{
  "lr_mult_qkv": 0.5,
  "warmup_steps": 200,
  "decay_shape": "linear",
  "dataset": "wikipedia_en"
}
MLP neurons of a small language model. Each row is named by its layer, matrix (up: input weights; down: output weights) and neuron, and shows model dimensions 64-127. Each number is 128 + 24 x the weight over its row's rms, rounded and kept within 0 to 255.
After each neuron's rows, "fires before" lists the tokens most often just after its 100 highest values on Wikipedia text that the model never trained on; "fires on" lists the tokens most often at its 100 highest values on Wikipedia text that the model never trained on.

L3.up612 [ 98 146 174 194 106 181 146 128 141 150 172 118 130 115 142 160 103 144 118 138 164 124 160  99 149 125 109 111 137 110 127 159 131 132  95 143 126  98 118 151 128 127 112  78 127 123 140 136 138  96 126 135  93 157 171  89 164  89 158 113 126 145 173 109]
L3.down612 [ 84 171 147 106 143 112 111 174 126  68 138 180  79 114 119  67 129  91 127 173 142 131 156 135 118 120 150 159 114 128 131 134 133 147  93 158 130 139 134 173 147 127 112  72 130 134 128 132 146 109 132  85 153 107 155 108 140 127  99  89 119 152 131 151]
fires before: "t", "s", "g", "c", "st", "n"
fires on: " con", "im"

L3.up230 [122 151 127  51 142 132 127 149 118 126  94 123 130 117 159 142 133 159 181 118  95 148 159 169 147 152 112 117 114 119 128 119 131 139 131 169 168 143 134 103 137 104 139 156 145 133 145 103 137 152 140 179 114 130 133 125 102 155 146 135 108 130 112 133]
L3.down230 [130 156 159 121 109 130 144 167 124 126  69 128 117 130  94  97 136 123 128  83 119  92 116 102 145 123 103 108 144 105 123 153 123 121 125 142 158 128 109  80 152 130 123 138 148 119 137 111 116 145 138 102 112 177 135 123 105 122 140 162  76 107 146 117]
fires before: "ers", "al", "es", "er", "ation", "is"
fires on: "iv", "uc", "end", "r"

L8.up158 [138 126 148 136 126 144 152 136 113 134 141 107 132  78 127 110 124 127 185 100 123 154 171  87 117 104 106 178 121 125 110 137 137 136 140  86 153 131 149  85 130 134 109 153 156 140 125 160  67 133 138 142  86 101 165 160 166 128  91 136 170 103  88 102]
L8.down158 [101 119 139 147 140 141 102 133 152 145  80 104  85 126 114 132 125 123 163 161 140 146 122 148 134 157 116 154 166 118 141 155 151 106 105 168  80 123 112 116 161 107 125  86 168 126 115 108 122 139 142 161 140 105 112 100 129 121 125  72 168 117 152 146]
fires before: "d", "e", "n", "es", "en"
fires on: "he", "i", "ad", "c"

L2.up353 [123 109  90  76  91 113 115 123 150 149  97 160 125 134  95 141 105 136 135 125 126 128 102 130 157 109 122 148 143 130 127  81 110 135 123 139 145 104 125 160 149 150 129 100 175  79 154 114 137 147 159 166 139 177 135 112 147 134 137 137 106 118 105 110]
L2.down353 [108 102 155 120 153 144 116 147 144 132 108 137 136 165 101 120 105  87 126 126 147  66 115 127 164  91  94 163 105 124 150 181 108 126 116 110 120 130 106 130 166 141 164  95 109 123 126 145 124 127 160 117 115 165 153  87 142 140 163 182  79  95 112 163]
fires before: "er", "ers", "ic", "al", "is", "il"
fires on: "iv", " V", "V"

L2.up442 [115 154 148 129  98 136 149 119 167 140 102 154 107 118 130 118 159 122 157 138 135 134 139 147 129 180 164  63 144 125 119 146 120 161 166 129 112 117 141 135 132 119 127 137 101 153  79 154 141 140  71 102 114 161 132 146 152  92 118 173 122 129 138 140]
L2.down442 [ 85 184 138 106 139 131 136 139 120 148 109 114 121 127  94 109 136 144 137  89 127  79 128 102 140 141 179 114 170 103 148 141 142 152 106 126 114 118 104 141 121 153 136 136 102 151 130 127 128 109  92 100 154 118 168 177 137  99 108 101 164  95 112 119]
fires before: "-", " ", ".", " was", "\n\n", "\n"
fires on: "\n", ")", " |", ";", "\""

L3.up167 [148 106 110 115  89 148  95 125 141 140 136 125 138 106 112  70 138 124 143 115 131 135 138  61 143 166  99 133 166 113 118 116 100  98 143 116 114 132 162 113 109 119 156  87  91 131 134 129 119 114 142 123 133 105  96 163  85 127 138 116 177 122  85 141]
L3.down167 [113 116 108  87 115 120 156 144 163 117 165 147 146 137 126  71 139 129 163 162 118 100 111 118 101 117 106 100 134 136 123 128 159 115 103 129 132 131 139 112 144 146 139 130 147 107 105 147 196 105 124 132 100 175 143 129 172 127 114 127 133  91 136 163]
fires before: " to", "ers", "er", "u", "es", "ent"
fires on: "id", "iv", "ue", "v", "p", "re"

L2.up484 [154 156 117 103 142  97 147 109 109 117 102 148 137 121  95  90 109 130  99 138 146 153 141 101 111 109 150 125 192 185 120 130 127 131 147 148 113 115 120  69 107 115 114 126 124 117  98 149 102 142 116 116 117 140 148 182 123 120 129 153 130 115 135 101]
L2.down484 [ 92 129 112 154 130 135 148 151 165 128 122  90 113 132 112 128 115 133 151  81 168 153 125 107 169 114 143 153 160 165 122 130  92 108 135  93 137 121 121  91 107 132 180 182 151 126 126  89 112 123 127 120  91 147 138 108 141 117 149 114 138 135 117  89]
fires before: "\n", " |", "\n\n", ",", ":"
fires on: ")"

L2.up647 [139 140 106 167 103 116 135  92 148 119 116 123 104 102 136 138 145 148 153 119 123 104 120 120 136 172 106 102 118 135 135  92 139 143  92 126 105  74 118 150 124 174  69  98 123  69 145 138 152 128 119 131 112 163 150 149 159 113  77 137 108 161 106  95]
L2.down647 [125 139  90 165 135 106 171 117 116 149 109 141 136  94 117 108 107  88 109  98 145 121  95 141 121 137 191  99 175 147 149 102 154 149 104 116 106 155 104 101 163 172 125 100  98 112 156 131 157 144 142 143 130 139  78  80 166 143 131 132  97 168 132  66]
fires before: "t", "g", "s", "d", "f", "v"
fires on: " con", " pro"

L2.up866 [111 152 106 121 122 121 143 169 139 116 117 119 155 173 101 146 128 166 121 143 151 123 119 135 169 189 135 133 139 130  99  92 111 122  93 113 122 104 132 166 134 148 122 131 109  79 161 135 152 161 132 120 119 151 127 137 163 141 132 135 125 150 138 137]
L2.down866 [104 160 113 133 112 135 125 109 146 124  94 110 122 149  94 148 115 158 103 133 144 113 135 100 131 166 104  91 174 137 135  70 130 109 136 100 108  84 130 173 163 120 120 155 103 112 152 116 174 139 108 106 106 145 116 132 162 185 115 125  82 123 107 138]
fires before: "ent", "i", "d", "ing", "p", "g"
fires on: "ud", " pro"

L6.up306 [ 97 121  74  85 143 109 120 138 103 142 151 130  84 140 153 111 145  77 117 103 132 111 136 100 161 121 128 105 127 117 104 122 140 135 129 105  68  90 150 123 101 140 116 137 150 135 101 141 112 167 130 118  91 100 169 123 131 151 120 136 104 108 123 118]
L6.down306 [116 123  68  77 163 155 160 104  76 147 119  98 109 149 140  92 112 127 111 101 147 161 143 120 161 143 103 123 151 153 122 131 103 134 118 108  81  93 176 119 103 127  91 114 128 147 115 123 118 138 134 138 105 114 145 107  87 149 125 136 112 107 138 120]
fires before: "==", "I", "A", "The", "P", "S"
fires on: "\n\n", "=="

L6.up539 [133  51 177 120 126 122 116 145 108  72 142 116 150 107 125 148 119 133 107 152 107 126 102 103  79 116 133 103 143 119 101 105 149 151 123 147 149 121 162 132 102  85 127 146 133 137  83 160 119 108 139 110 115 134 107 123 108 150 126 143 127 140 131 100]
L6.down539 [118 161 141 122 126 183 121 158 132 140 110 207 109 163 150 100 206 102 110 117 145 151 138 151 147 149 134 136 140 139  93 121  92 118 127 167 111 164  92  97 149 128 131 124 134  93 102 137 103 141 128  96 162 111 162 137 123  88 116 112 106 121  93 141]
fires before: "ed", "ue", "al", "on", "k", "e"
fires on: "as", "ag", "u", "y", "iv", "ic"

L3.up457 [115 140 103 104 135 136 156 137 118 155 111 129 104 183 126 129 154  46  91 161 125 115 118 110 130 137 158 130 126 126  75 126 126 176 171 148 128 140 165 146 157 150 132 114 134 111 115 171  96 160 124 117 154  76 126  91 130 157 144 135 102 142  76 127]
L3.down457 [122 110 104 113 126 116 136  89 123 152 125 134 117 186 118 107 130  98 107 150 118 152  97 116 164 148 158 139 165 121 108 156 140 171 159 119 148 118 139 143 128 142 111 146 130 164 127 133 140 151 140 112  96  87 125  85 119 132 118 181 107 152 126 113]
fires before: "=", "==", "===", "S", "|", "I"
fires on: "\n\n"

L6.up563 [138 137 147 121  92 139 150 129 136 101 128 150 174 102 124 122 129  99 143 159 171  88 157 154 120 139 131 110 147 124 114 129 109 118 122 155 140 120 130 151 111 102 133 129 152 112 120 155 155 123 160 103 128 119 147 111 109 126 114 111 148 132  72 124]
L6.down563 [111  69 132 115 171  99 125 154 147 135 123 138 115 151 156  79 140 133 122 151 178 155 111 119 122 143 151 165 136 116 106 112 125  86 149 169  79 158 154 151 126  89 103 161 143 142 179 132  81 153 142 138 134 154 119 161 158 129 116 117  91 128 138 109]
fires before: "on", "es", "e", "al", "ce"
fires on: "as", "od", "c", "en", "u", "ent"

L6.up360 [141 162 117 167 130 139 130 180 129 125 106 133 127 147 134 147 114 188  85 160 104 136 116  95 139 111 108 108 111 124 114 124 167 130 117 167 161 132 147 136 137 111 110 153 108 119 119  78 120 156 167 154 113 113 132 132 124 159 162 119 114 106 145 111]
L6.down360 [158  99 148  88 124 144 155 126 127 141 115 112 127 161 137 102 117 138 131 135 111  88 134 169 111 134 129 131 151 119 129 166 109 127 153 103  64 112 166 158 112 102 151 127 140 145 158 134  86 116 159 135 115 168 113  99  94 121 142 129 110 114 117 154]
fires before: "ic", "is", "l", "ish"
fires on: "l", "ub", "ol", "le"

L2.up767 [159 142 145 128 120 141 147 101 148 128 131 142 118 155 174 117 124 133 123 110 122 108 126 148  83 120 155 116 167 123  97 137 151 110  98 147 114 137 133 160 122 152 132 146 120 148 133 179 147 155 114 123 129 105 114 144 114  90 128 182 117 151 133 163]
L2.down767 [181 150 174 124 133  94 106 140 128 115 121 113  69 131 128 102 123 141  99  96  87 121 136  81 158  86 137 117 175 160 169 120 133 115  94 158 129 142 107 179 144  98 114 137 120 110 124 155  78 172  78 123 123 125 133 139 154 147  91 122 124  93 150 127]
fires before: " ", "\n", "\n\n", " |", "0", "2"
fires on: " |", " ", ")", ";"

L4.up846 [ 85 110  84 145 117 132  81 101 157 121 138 141 179 134 128 146 118 136  86 121  65 125 125  98 116 138 149 136 106 176  88 145 118  82 139 126 127 127 123 144 171 118 122 110 112 144 135  93 146 117 161 157 149 166 124 102 150 114 120 125 115  99 100 141]
L4.down846 [ 84  99 143 147 110  99 123 161 112 171  87 149 148 128 124 153 101 123 135 111 162  75 103 100 153 120 125 149 121 126 118 157 109  93 127 118 128 124  98 137 146 146 162 115 120 139 109 116 146 139 173 134 145 131 135  87  90 115  96 125 118 125  91 146]
fires before: "ers", "er", "ed", "al", "il"
fires on: "iv", " from"

L6.up33 [144 113 111  95 128 116 114 150 128 108 124 146  87 149 132 131 151 149 137 156 106 164 111 102 133 147 190 154 148 133 149 132 115 132 144 114 147  68 138 108 137 144 136 109 170  91 147 135 143 162 148 123  52 177 155 128 109 127  86 166 129 122  99 152]
L6.down33 [113 139 163 121  67 138  83 112 114 141 130 137 123  86 150 150 122 144 141 119 127 101 120 128 159 109 124 111 156 103 145 149 145 144 155 107 163 154 143 140 118 150 122 153 149 159 151 153 134 133 144 145  87 125 124 145 153 124 183 146 174 145 117 138]
fires before: "t", "ry", "il", "en", "ers", "ic"
fires on: "t", "iv", "ot", "re", "ut", "o"

L4.up512 [128 157 148 124 145 145 119 139 102  82 136  91 132 136 163 128 135 134 114 143  87  81 134  93  97  87 138  94 118 163 159 102 153 106 113 110 131 122 114 139 163 165 121 157 134  93 122 150 156 135 133 147 105 160 139 143 122 135 126 131 149 131  86 158]
L4.down512 [ 85 118 147 151 114 119 124 116 118  69 123 130 125 125 132  90 118 119 129 146 167 141 129 110 101 139 140 131 126  99  91 132 167 122  96 165 186 106 136 141 137 117 137 111 122 129 117 127 153 100 133 164 140 146 158 131 130 123 127 118 132 146 155  97]
fires before: "s", "t", "f", "st", "c", " of"
fires on: " con", " In", "j", " pro"

L3.up760 [120 146  87 126  82 111 169 161 138 134  85 129 106  84 101 118 144 125 149 135 104 125 155 123 127 104 166 131 144 111 134 133 127  85  98 126 124 102 136  89 165  62 149 139 115  78 145 110 111 107 117 156 151 119 132 143 128 156  94 139 185 118 145 134]
L3.down760 [157 170  86 124  95 126 169 127 124  84 156 134 144 116 130 151 116 121 114  93 136 143 139 123 127 129 141 120 116 107 119 145 141 164  94 142 118 126 127 145 119  97 130 150  88 153 136  98 131 134 136 134  97 181 110 134 118 121  99 148  99 142 126 125]
fires before: " a", " an", "-", "or", "el"
fires on: " is", " a", " c", "\n", "ad"

L4.up847 [124 168 142 107  95 147 111 107 100 109 113 101 110 128  92 110  84 159 103 126  79 105 100 126 142 165  97 158 147  70  95 127 131 136 154  82 104 101 102  77 167 143 141  92 138 116  94  95 134 133 114 129  84 165 161 147 137 152 152 125 115 174 113 117]
L4.down847 [133 164 185 107 124 112 120 101 135 133 180 134 118 139 123  95 136 141  79 117 120 133 116 131 166 118  88 145 118 103 135 155 101 161 124 138  63 166  94 112 157 116  99 120 141 127  90 108 127  96  85 175 134 119 105 169 116 152 126 129 163 127  87  97]
fires before: "ear", "ou", "ork", "ell", "es"
fires on: " Y", " w", "y", "Y"

L6.up260 [123 126 143  94 129 112 167 163 123 110 127 153 134 146 128 143 163 114 118  89  95 129 161 119 127 119 158 149  86 140 125 142 162 116 129 152 137 105 128 117 106 134  88 155 130  67 156 146  86 130 101 167 143 123 129 130 138 133 119  86 127 136  69 132]
L6.down260 [119 163 139 125 133 104  86 122 167  98 140  98  82  85 154 138 111 142 125 111 120 179 135 108 127 189 115 121 134 141 148 139 131 140 113 137 156 134 149 129 119 139 101 135 114 152 102 138 123 109 113 170 115 111 119 112 157 109 129 132 154 130 123  79]
fires before: "al", "re", "es", "ed", "or", "en"
fires on: "u", "c", "p", "r"

L3.up806 [131 116 133 162 128 128 129 161 132 133 130 142 112 123 132  86 158 128 148 110 130 124 158 133 103 140  55 102 102 144 120 103 146 128  89 102 104 192 101  99 131 129 118 136  94 102 140 151 109 157 124 136 122 197 161 128 118 143 135 137 157 118 135  95]
L3.down806 [127 135 131 115 119 112 196 101 169 129 128 160  88  96 120 131 116 113 123 111 118 132 133 137  83 155 127 184 115 146 133 130 103 110 114  93 137 121 137 121 132 110 133 116 161 157 142  91 108 157 164 146 142 107 119 126 110 114 111 133 128 119 139 132]
fires before: " ", "er", "s", "en", "t"
fires on: "ber", "p", "b", "r", "ou"

L4.up683 [144 137 138 157 111 163 171 126 126 115 105 118 126 144 173 138 107 128 120 125 110  91 130 117 102 138 194 148 124 150 152 167  99  83 142  89  97 109 157 145 116 109 143 153 109 149 131 104 177 142 164 115  97 173 129  87 120 143 141 152 144 100 148 141]
L4.down683 [170 151  90 132 127 151 172 113  64 122 138 170 166 118 147 144 122  90 127  92 135 109 154 148  99 115 135 106 168 144 159 184 121 108 127 123  94  94 178 149 103 101 111 150  64 149 132 143 138 119 127 109 131 152 145 129 120 110 111 138 145 154 102 149]
fires before: " a", "S", " an", "The", "C", "I"
fires on: "\n\n", " is", " was", " a"

L6.up784 [ 96 131 126 107  68 141  92  93  91 143 171 120 118 164 124 110 153 143 135 179 131 152 170 119 122 127 135  85 115 128 147 158 140 124 115 145 111 119 148 142 158 128 124 100 122 111 109 110 140 166 109 160  75 134 167 128 130 140 116 106 109 144 105 125]
L6.down784 [ 92 129 132 134  95 118 156 140 113 129 132 156 113 132 132 127 146  93 153 101 152 149 112 131 101 132 114 115 152  93 123 127 155 106 113 125 123  97 117 118 106  99 116 161 109 167 152 122 163 144 152 126 160  66 153 105 108 148  82  95 164 123 134 124]
fires before: "c", "t", "p", "f", "ac", "g"
fires on: " re", " con", " f", "ter"

L8.up704 [157 130 169 165 155 130 122 136  93 102 148 158 123 118 130 103 195 117  96 139  90 109 131 103 145 134 122 101 128 134 123 155  96 124 149 143 116 155 125 108  99 138 110 109 149 119 131 134 115 142 119 125 116 140 104 178 109 157 108 116 166  87  75 144]
L8.down704 [113 119 138 103  90 133  94 117 147  93 141 115 123 110 111 151 131 100 105 139 108 151 157 149 100 127 146 168 138 105 142  94 157 161 172 104 126 143 153 126 161 126 173 143 127 129 187 130 121 127 123 177 137  97 122 132 137 144 116  89 154 125  98  80]
fires before: "ed", "c", "ent", "ing", "ial"
fires on: "c", "id", "b", "an"

L2.up536 [142 152 140 132 118 122 144  92 152 139 106 118 133 127 109  98 143 102 124 132 142  80 105 123 145 149 164 112 113 158 117  99  90 138  87 141  83 144 148 132 151 156 109 109 175 130 122 142 130 130  96  93 149 172 101 113 122 123 139 108 137 128  98  88]
L2.down536 [145 118 143 154  94 100 153 157 125 144 143 103 155 135  96 125 138 127 173 128 101 104 151 168 166 131 138 180 131 107 103 104 115 171 171 104  93  93 128  52 139 140 143 152 135  90 107 133 151 128 158 132 124 115 123  89 101 131 128 139  66 114 142 100]
fires before: " |", "\n", " ", ";", " –"
fires on: ")", "]"

L4.up721 [149 131  97 139 117 154 122 126 110 150 159 122  99 153 126 125 150 102 132 139 137  93 126 131 149 116 137 122 104 124  91 147 141 119 131 138  60 132 143 167 110 141 158 128 140 144 140 153 107 136  68 135 112 129 113 114 114 148 150 120 133 133 136 174]
L4.down721 [152 130 134  99 126 187 158 161 121 156 111 152 108 113 140 119  85 125 104 160 107 122 118  87 135 134 165 109 146 147 116 143 117 140 118 103 142 139  89 116 162 177 119 115 174  80 128 125 158 132 136  91  79  88 146 128 109 138 129 169 138 127 117 116]
fires before: "==", "The", "A", "S", "C", "F"
fires on: "\n\n", "f", "ich", "y"

L4.up268 [132 124 138  86 110 162 148 115 123 170 119 171 112 131 134 132 167  84  90 139 127 101 152 145 124 100 117 122  81 140  74 175 151 108 127 135  77 145 104 152 141 124 126 131 159 123 111 136 134 130 122 100  59 129 115 147 155 116 159 126 134 126 155 167]
L4.down268 [145 165 118 128 171 151 152 111  90 118 127 139 107 144 170 122 136  97  94 139  92 156  94 105 130 116 151 118 121 137 121 116  98 157 161 127 110 136 100 153  88 142 107 150 114 130 122 135 153 116 162 125 102 115  93  86 155 146 110 149 134 127  85 152]
fires before: "==", "I", "===", "C", "H", "D"
fires on: "\n\n", "=="

L8.up269 [ 65 134 147 131 104  77 109 132 115  96 127 114 101 138 113 101  96 117 117  78 134 110 104 136  94 146 102  90 174  86 103 179 139 122 158 125  97 155 113 134 145 133 126 126 150 107 152 141 112 139 135 142 181 124 160 121 141 125 122 142 114 127  67 112]
L8.down269 [110 159 143 110 142 171 155 118  99 127 126 156 149 126 109 123 160 114  95 152 147 126  89 152 132 136 157 145 124 103 119 122 114 142 137 124  87 118 117 141 141 149 110 126 121 127 160 131 142  78 106 167 107 126  92 168 118 103 140 137  87  98  98 104]
fires before: "ear", "ou", "et", "oun"
fires on: "y", " Y", "ou"

L3.up105 [200 150 122 157 117 153 112  98 109 154 130 119 144 151 131 134 117 132 138 128  71 123  87  94 149 154 158  67 129 137 119 126 125 145 159 122 101 116 115 132 139 155 117  91 157 122  96 150 135 127 151 140 152 150 103 114 164 146 128 133 113 161 148  97]
L3.down105 [108 142 113 111 102 111 137 107 168 133 154 158 107 128 102 168  87 180 152 101 162 140  96  97 135 119 125 108 167 134 168 129  95 126 123 138 131  63 118 158 166 139  82 147 102  97 104 120 129 169 139 136  95 179 114 125 156 139 122 125 145 145 125 156]
fires before: "ing", "d", "g", "n", "f", "t"
fires on: " pro", "ur", "g", "ber"

L2.up496 [116 139  97 126 137 124 128 161 118 134 155 108  97 134 123 111 128  93 120 178 145 123  88 119 143 187 142 110 139  72 106 143 110 121 162 119 186 128 209 118 153 102 144 114 120 135 154 105  82 167 114 138 110  88 109 141 116 157 112 135 120 151 124  91]
L2.down496 [142 135  81  91 174 119 148 138 136 161 145 170  98 156 107 137 125  94 120 141 131 140 114 102 171 158 137 136 165 105 125 167 104 157 154 115 189 128 208 145 133 126 119 132 133 155 140  98 130 136 112 132 128 107 123 109 105 157 127 184 105 135 146  91]
fires before: "=", "==", "S", "===", "M"
fires on: "\n\n"

L2.up105 [143 148  85 151  78 152 106 153 116 138 123 135 142 138 123 129 157 109 130 137 118 110 138 137  95 171 121 133  92 142  94 171 168 111 150 125 121 144 148 177 166 125 151 127 181 121 108 178 101 183 107 143 109 147 121 137 127 148 124 151 127 150  73 137]
L2.down105 [150 150 100 148 104 134 123 138  85  98 108 121 124 161 113 134 123  98  97 174 160 131 110  83 177 171 143 125 141 127 105 140 127 159 155 108 149 110 103 113 110 135 111 133 153 133 142 146 123 129 105 147 100 128 132 135 160 126 100 150 132  96 124 120]
fires before: "==", "S", "I", "===", "W", "A"
fires on: "\n\n"

L8.up428 [112 112 119 135 120 109 130 128 145 106 108 128 109 164 148 171  86 168 157 141 137 114 152  87 150 128 140 121 121 102 160  92 171 136 129 128 151 178 136 150 141 132 108 141 107 123 124 138 152 124 152 125 116 118  73 152 141 141 170 108 134 100 126 100]
L8.down428 [130 158  85 110 115  89 123 154 103 148 145 103 121 132 101 114 186  87 140 122 141 134 185 105 116 147 120 113 136 118 141 116 123 113 136 161  93 167 112 111 153 157 110  91 134 105 141 125 101 133 125 125 106 109 148 102 174 146 147 129 177 122 133 142]
fires before: "\n", " |", "ic", "1", "z", "ed"
fires on: "|", " ", "f", "y", "ate", "it"

L2.up804 [125 113 157 125 140 155 114 143 118 106 148  85 114 136 184 159 107 113 117 131 103 126 153 142  97 155 152 145 138 135 164 143  95 101 122 111  84 119 122 155 139  90  97 131 138 104 127 124  98 123 102 150 134 158 141  78 117 138 122 103 167 138 143 106]
L2.down804 [165 179 187 124  95 101 108 166  88  92 154 121 136  78 174 121  95 100 117  79 132 146  91 176 153 117 134 150  88 102 134  95 101 151 146  93 154 160 100 154 116 107 124 156 117 131 125 137 124 111 167  86 139 140 121 113 137 126 121 127  83 170 147 115]
fires before: "se", "gh", "t", ":", "s", "th"
fires on: "ou", "al", " of", "ak"

L3.up681 [115 136 113 108 116 162 128 114 121 133 136 236 131 103 121 136 155 115 134 153 182 144  91 123 106 117  85 132 120 119 137 131 136 187 141 113 109 150 125 127 126 120 146 120 103 111 109 167 139  92 154 119 125 127 153 136 118 114 158 109 161 129 135 145]
L3.down681 [112 101 151  94 122 146 167 169 121 141 132 107 153 134 139 117 131  87 139 119 153 130 126 137 128  86 128 135 140 135 108 148 121 116 155  99 125 154 134 158  88 137  86 155 135 112 120 142 126 107 175  97  62 175 128 109 100 122 145 105 123 154 105 150]
fires before: "-", "|", "The", "I", "==", "C"
fires on: "\n", "==", "\n\n"

L8.up231 [153 127 141 160  95 104 120 122 163 105 117 105 114 176 152 104  87 148 173 156 131 137 130 128 177 110 112  67 125 149 146  91 148 140 150 140 102 135 164 130 109 151 117 123  95 117 165 112 137 121 171 132 184 150  97 127  94 144 133 123 143  68 151 190]
L8.down231 [ 95 137 103 152 159 111 128 120 167 140 177 126 178 127 156 134 127 120  96 105 109 127 117 136 167 117 133 165 135 126 138 138 112 120 151 162 117 157 140  79 120  93 139  90 114 167 137 119 131 139 137 134 110 112 129 156  98 115 129 131 125  65 122 140]
fires before: "r", "u", "ess", "ap", "an", "c"
fires on: "r", "g", " g", "p", "is", "in"

L8.up142 [151 107 146 160 158 184 123 112 117 161 143 157 167 155 103 125 149 140 159 151 126 151 129 137 157 111 117 106  79  97 126 150 149 110 130  93 124  96 132 179 119 101 136 133 131 104 108 123 126 135 136 135 122  97 170 108 136 123 126 116 130 110 130 101]
L8.down142 [109 160 127  90  96 147 120 132 135  85 140 155 161 104 110  98 115 163 154  97 173 125 115 108 127 168  92 108 159 119  96  94 103 132 108 132 135 129 121 161 149 154 165  94 145  94 173 149 128 106 149  92 135 125 181  90 154 117 146 108 110 129 108 123]
fires before: " the", "i", "t", "ic", "ol", "ill"
fires on: " of", " v", "t", "x", " l", "l"

L8.up6 [144 101 107 127 126 131 154 125 124 141  95 142 119 148 144 105  76 150 148 176 105 129  99 164 152 113 133 125 127 157 135 137 135 170  89 160 147  95 122 109 102 133 124 106 107 144 133 106 113 138 100 127 142 169 123 118 129 150 111 131 159 122 152 124]
L8.down6 [118 127  90 128 127 115 122 149 152 162  90 131 159 115 147 111 141 128 159 120 108 125 116 109 143 138 151 141 122 114 147 125 131 155 137 125  94  85 147 127 111 113  82 150 117 168 120 176 159 133 161 145 118 198 184  90  97 137 155 109 117 105 118 151]
fires before: "ain", "re", "r", "iv", "u", "o"
fires on: " g", "g", " r", "r"

L4.up137 [116 141 145 145 100 142 156 152 181 168 155 138 163 116 154 103 128 151 108  90 153 107 160  80 176 120 136 116 129 114 125 127  98  99 125 175 113 171 141 159  96 122 153 129 113 112 109  99 104 117  96 135 119 157 131 123 132 116 159 132 147  90 109 159]
L4.down137 [ 96 141 148 135 113 109  90 146 145 146 121 127 170 101  97  89 146 119 160 102 150  83 113 126 177  95 140 124 130 135 156 135 111 125 138 143 126 108 109 136 123 113 159 107 109 131 149 149 128 137 124 144 139 134 188 105 124 142 137 117 107 112  82 142]
fires before: "ar", "ic", "is", "id", "ol", "ill"
fires on: " v", " V"

L4.up89 [149 132 124 141 141 141 140 124 146  91 149 159 152  92 103 138 117 155  87 166 102 103 118  87 149 119 137 119 112 126 159  97 130 124 129 155 151  83  71 131 152 104 134 161  91 167  92 137 126 139 133 138 127  91 137 117 109 126 132 157 116 115 142 157]
L4.down89 [124 100 142 107 159 140 151 122 125  87  77 125 165  96 138 107 110 110  94 133 130 143 127 122 103  91 143 126 149 125  85 158  80 112 162 129 135 117 141 159 132 138 130 131 130 138 145  88 146 113  79 167 148 135  91 157 136 130 121 118 133 162 116 176]
fires before: "ic", "m", "ur", "l", "p"
fires on: "ub", "us", " com", "re", "ag", " re"